config = dict(
    num_hidden_layers=16,
    hidden_size=256,
    num_attention_heads=4,
    num_key_value_heads=4,
    head_dim=64,
    intermediate_size=768,
    vocab_size=16384,
    hidden_act='swiglu',
    norm='rmsnorm',
    norm_place='pre',
    norm_eps=1e-06,
    positions='rope',
    rope_theta=100000.0,
    rope_fraction=0.25,
    qk_norm=False,
    attn_scale=0.125,
    bias='none',
    tie_word_embeddings=False,
    parallel_block=True,
    init='normal',
    init_std_qkv=0.0544,
    init_std_o=0.0,
    init_std_up=0.0544,
    init_std_down=0.0,
    optimizer='adamw',
    learning_rate=0.00147,
    lr_mult_up=0.822,
    beta1=0.95,
    beta2=0.95,
    lr_head=0.00621,
    max_grad_norm=0.5,
    warmup_steps=336,
    schedule='wsd',
    decay_fraction=0.909,
    decay_shape='linear',
    final_lr_fraction=0.0,
    batch_tokens=32768,
    max_seq_len=512,
    doc_mask=True,
    train_tokens=311500000,
    max_steps=9507,
    dataset='wikipedia_en',
)
MLP neurons of a small language model. Each row is named by its layer, matrix (down: output weights) and neuron, and shows model dimensions 144-207. Each number is 128 + 32 x the weight over its row's rms, rounded and kept within 0 to 255. A neuron's up and down rows have the sign that makes its largest values positive.
A block is one neuron, or neurons of one layer that tend to fire together. After each block is what it responds to, as a language model described it from the Wikipedia text at the highest values.

L2.down20 [133 170 153 149 120 143 153 153 124 126 125 109  72 108 125 107 112 113 164 130 129 112 109 146  73 131 126  75  87 178 119 132 101 107 175 158 141 165 108 128 141 137 138  95 117 105 163 137 134 103  85 142 123  83 100 185 103  72 151  91 173 188 102 167]
L2.down96 [124 149  79 154 125 135  93  87 129 123 127 110  79 139  88 117 116 170 126 139  94 145 109 149 123 120 184 197 141 181 138  86 103 195 128 142  86 100  91 117 104 152 143  96 115 167 100 140 184 172  68 110  99 114 157 116 153 132 123 145 167 142 176 102]
L2.down105 [133  99  94 143 125 111 198 128 169 139 120  64 164 125  96 140 176 130  77 134  90 151 155 183 203 112 130  84 137 169 162 101 159  75  77 147 102  93 148 147 123 151  80 118 136 133 143 155 118 183 114 152 150 142 164  87 128  44 121 120 144 110 133 101]
L2.down137 [162 118  90 139 108 113 226 156 176 126 170  69 145 160 135 157 123  90 140  79 161 143 163 160 185 123 119 119  92 128 194 125 149  66 101  96  97 107 194 147 120 158 151 128 161 138 140 108 116 101 119 128 190 142  52 197 100 110 106  94 138  98 132 122]
L2.down182 [150 119  90 128 123 184 143 121 105 158 150 120 165 119  71 142 174 139 125 138  99 163 128 134 121 127  71 127  91 152 123 107  88 113 159 119 122 118 178 119  82  91 104 121 102 199 137  82 155 121 155 122 108 155 140 112 160 137  85  93 106  96 145 131]
L2.down203 [123 155 111  85 101 102 110 112 135 126 223  72 134 132 202 138  89 121 119 115  63 137 129 149 161 142 199  95 145  61  90 140 117  89 153 107  97 116 143 100  43  70 126 147 150 152 128  97  91 156 126 133 182 117 129 146 139  94  78 133 158  55 118 107]
L2.down209 [111 137  85 139 151 163 158 117 167 123 161  65 169 151 112 119 151 100 124 117 108 202  88  91 174 158  88 122  94 160 190  99  90  80  92 179  80 123 177  94  68 133  91 121 170 146 157 154 160 166 124  98 135 125  77 136 120 112 157 119 102  75 111 143]
L2.down225 [ 88  81 117  54  94 110 131 137 126 110 137 124  89 120  72 155 132 118  98 175 153 194 148 117 164  91 136 101 108 122 109 153 149 102  71 117 116 110 180 168 171 156  84 126 109 151 100 101 117 108 164 159 114  68 119 131 109 154 130 112 104  81 132 155]
L2.down242 [133 103 103 202 247 112 111 158 115  92 164 130 154 188  59 153 107  97 123 179 174 164 148  93 186  93 131 146 154 107 139 123  88 160  96 225 112 106 117  91 123 133 116 172 164 116 210 108 116 136  79  92  93 145 136 131 186 143 126 174 165 160 123 110]
L2.down276 [117 133 150 129  37 119 137 185 127  94 123 149 103 141 104 133 145 115 123 121  99 126 142 109 112 113 122 165  95 129 103 108 145 130 109 116 136 161 152 148 118  98  93 148 146 108 127  76 147 119  96 121  90 108  90  67 140 134 151  70 164   9 118 144]
L2.down311 [124 153 121  96 124  79 153 161 134 122 201 135 126 129  85 123 114  94 144 135  91 116 105 132 141 171 111  98 144 117 142 121 103 103 117 245 174  67 185 173  93 156 107  94 160 124 110 149  90 109 106 180 138 120 118 148 120 161 124 138 146 130 109 156]
L2.down364 [163  97 112 161  47 107 155 176 198 141 105 162 123 112 135 141  74 147 106 102  66 133 149 183 172 102 101 127 157  67 132 130 176 149 132 146  92 120 113 132 122 139 101 140 153  93 147 150  95 141  88 184 125 152 119 131 125 122 153 111 112  27  67 114]
L2.down468 [114 145 120 109 115  85  88 143  96 183 168 201 147 116 146 135  96 151  72 134 104 115 105 152  96 173 160 134 124 129 186 133 137 108 131 120 124  93 106 139 103 147 104 189 157 132 113 109 133  49 158 161 125 132 126 156 107 110 125 162 114 131 108 140]
L2.down519 [ 76 120 153 161 151 115 146  95 125 102 202  92 176 133 103 105 187 105 142 147 129 150 112 118  68  94  77  77 135 162  52  78  92 169 138  78 182 136 180 128 140  67 132 124  95 181 114 137  94  92 206  64 165 103 108 184 152 116 168 158 173 154  89 105]
L2.down705 [129 158 113 180 111 143 170 104  70 132  97 113 157 178 117 125 156 192 158 143 126 125 159  67 131  67 139 122 118 156 111 134  72 152  83 145 126 126  76  86 115  65 153 134 109 135 126  83 123 102 119  98 123 155 121  86 170 143 108  67  96  53 108 128]
L2.down739 [ 78 159 165  76  30 108 106 114  83 102  67  90 112  96 186 119 140 118 206  92  91 165 123 140 149  96 158 165 156 188 157 105 106 162 113 156 107 171 134 113 135 162  89 127 125 138 131 111 156 134  75  89 115 140 175 126 101 151 149 127 149  89 103 163]
Name starts and nouns

L2.down28 [125 195 118 146  64 122 148 183 141 136  98 115 169 154 142 146  76 122 153  76  94 154 116 164 140 107 132 106 111 133 162 124 170  78  38 137  76 133 134 112 114  52 148 105 141 136 100 152 114 101 164 124 151 153 109 122 129 160  84 115 113  91 114  86]
L2.down69 [148 106 179 113  91  98 184 129 138  78 143 159 120  77 189 114 109 105  98 143 117 122 143  61 134 112 147 134 130 125 212 103  73 115 139 100 163 164 136 114 108  87 148  69 139 149 181 124 148 100 128 184 107 134 118 114 129 122 159 134 165  93 131  90]
L2.down98 [117 110 123 121  54 162 178 119 128 156  93 141 110 111  77 115 121 115 105 153 145 138 140 154 122 161 122 155 103 118 158 167 144 158 135 236 125 126 174 151 104 156 132 153 108  77 159 136 152 130 103 101 169 138 155 106 127 109 120  89 165   8  95 101]
L2.down113 [146 122 188 153 182 105 166 128 138 151  92 131 129 123 149 132 127 110 178 143 121 115 115 157 124 100  92 159 116  74 109 192 118 117 136  78  78 153 104 158 119  79  80 100 119 149 164 122 113 124 140  86 154  96  83 157 125 133 108 117 139 151  67 155]
L2.down164 [127 196 153  72 158 110 149 117  77 103  99 136 113 111  72  81 190 201 100 113 103 127 105  95 155 157 153 162 195 133 112 173  87 111 136  57 119 101 120 122  83 132 101  87 140 182 105 150 134 155 155 137 109 172 159 182 119 111 111 127  62 133 171 168]
L2.down197 [138 160 136 129 120 118 147 147 125 118  94 105 116  89 137 107 114  91 116 134 146 130 122 120 170  86 129 168  68 135 174 150 117 128  99 172 107 131 163 115 134 111 188 115 175 146  87 150  79 124  71 142 161 106 163  75 156  95 142 152 150  75 159 134]
L2.down251 [132  99 129 130 108 104 186 112 136  62 148  90 119 181 137 125 119  69 119 133 122 186  84 147 126 134  48 111 105 101 156 135 164  75 106 129 170  96 140 113 102  94 169  99 120 154 143 102 132 157 130 115 167 148 112 176 178 154 123  88 123  84  84 135]
L2.down289 [133 242 147 137  85  67 182 154 106 178  94 140 141 131 101 129  89 100 134 140 144 188 111 113 176 112 116 123 116 153 167 116 172 134 132 123 136  89 119 166 126 109 113 108 170 151 160 176 110 167 203 104 161 102  75 133 116 160  96  81 129  59 178 130]
L2.down305 [ 53 103 159 122  90 106 122  89 189 121 109  90  98 150  90 125 101  94 109 120 107  38  85 179 110  98 164 108 121 122 174 173 137 120 107 153 158 133  84  92  85 183 167 130  91 134 114 139  96 171 173  99 134  86 131 144 118 101 133 153 139  75 120  82]
L2.down370 [121  93 116  93 184 132  93 160  94 143  88 144 114 117 127 111  89  99 174 108  94 101  92 110 107 118 110 147 161 131 111 147  91 109 143  25 128 119 128 179 170 180 142 141 132 110 100 165 146 141 112 137 153  76  65 176 112 103 120 107  94 205 121 185]
L2.down397 [169 116 136 153 129  64 165  94 114 145 166  90 121 107  85  99 131 148 124  99 122  96 157 126 193 171 129 117 160 109 138 123 161  95 123 171 136 125 126 132 110 130  91 122 140 145  92 131  96 137  58 174  97 119 146  56 133 129 102  59  93  55 149 119]
L2.down443 [113 159 137  42 109 126 198 178 109 183 133 236 125  72 142 180  76 162 107 165 130 165 142 133  85 114  92 147 125 101 146 140 142 126 120 133 117 127 115  92 131 124 139 126 115 151 107 116 104 133 132 137 134 142  97 128  78 103 104  61 100  62 135  78]
L2.down570 [119 177 179  97 135 147 150 190 123 122  84 143 109 117 185  92  64 105 143  99 120 138 102 131  94  78 142 137 176 175  94 106 127  85  67  81  61 143 157 135 106  68 164  55 125 131 107 140 141 177 122 134  86 137 134 131 100 157  76 148 106  86 156 102]
L2.down624 [124 130 184 116 170 145 173 118 128 180  93 127 128 188 117 151 148 113 153 211  93 127 146 117  89 116 121 143 137 189 148 129 138  86  59 109 119 125 163  98 132 133  72 158 155 136 139 140 156 143 125 158 130 126 134 161 105 143 136  99 142 126 160 128]
L2.down689 [ 80  96 138 150 126 139  89 190  79 132 101 106 138 142 184 124 135 136  78 131 101 127 143 112  70 147 126 126 169 189 118 156 108 163  66 118 116 150 141  93 104 112 209  73  93 121  71 139 184 110 101 162 148 123 163 191 168 137 115 153 107 114 139 118]
L2.down733 [140  66 139  99  73 102 206 176 127 130  76 157 154 155 123 129 146  85 137 130  63 145 119 115 163 168  90 121 130 107 140 120 119  77  60 170 123 126 136 136 190 149  73  92 150 182 180  75 124 132  88  85 225 138 102  86 111 112 177 148 136  55 172 132]
Ambiguous short noun stems

L7.down374 [ 93 110 183 142   0 104 126 105 120 124 109  92 150 111  79 110  94 145 118 124 162 129  52 128 174 104 146 142 118  82  64  76 152 106  95 137 127 144 102 116 145 123 141 112 140  68 124 162 103 163 110 147 120 126 119   8 148 150 141 140 144   0 141 147]
Anaphoric "the" + subject noun

L7.down736 [126 138 171 151 122 148 135 120 129 118 126 102 134 141 108  76 132 127 172  73 118 163 127  99  90  89 137 154  60  71 124 131 211 135  98 124  88  97 134 186 131  62  99 132 101 110 147 150 143 119 117 146 109 145  98  60 162 129  94 103 164  89 142 186]
Anaphoric definite subject nouns

L5.down103 [ 98  66  77  80  95 108 152 125 112 102 121  87 113 122 149 127  89 113 137 116 112 118 118 147  71 147 148 135  89 137 182 132 150 150 133 184 134 157 156 169 101 163  98 129 183 134  83 124 142 151 104  93 121  98  80 157 105 111 126  66 131  66  88 116]
L5.down201 [155 110  97  94  73 152 118 108 142 165 132  97 163 157 132 141 104 155 174 110 108 102 110  51 120 131 125 101 140 111 103 156 152 153 145  69 159 126 113  91 151 149 158 108  47 116 133  88 175 125 153 116 105 143 129  67 156  98 184 102 171 188 117 105]
L5.down208 [124 128  97 161 126 103 173 114 151 149 128 113 112 105 130 158 137 107 163  85 130 119 134 111 113  79 127  91  52  98 117 189 109 124 117 181 132 200 158 127 123 125 136 153 123 109 149 117 143 110 132 172 100 114 184 101 128 141 105 135 132 157  84 111]
L5.down323 [ 83 132  94 152 114 160  99 183 198 122  96 122 102 148 193 141 170 120 121  80 150 103 155 139 106 133  65 156  29 131 124 149 125  26 104 111  89  99 120  25 135  99 114 136 140 120 129 135 103 135 189 137 173 161 128  90 110 157 126  86  94  34 147 168]
Mid-word subword fragments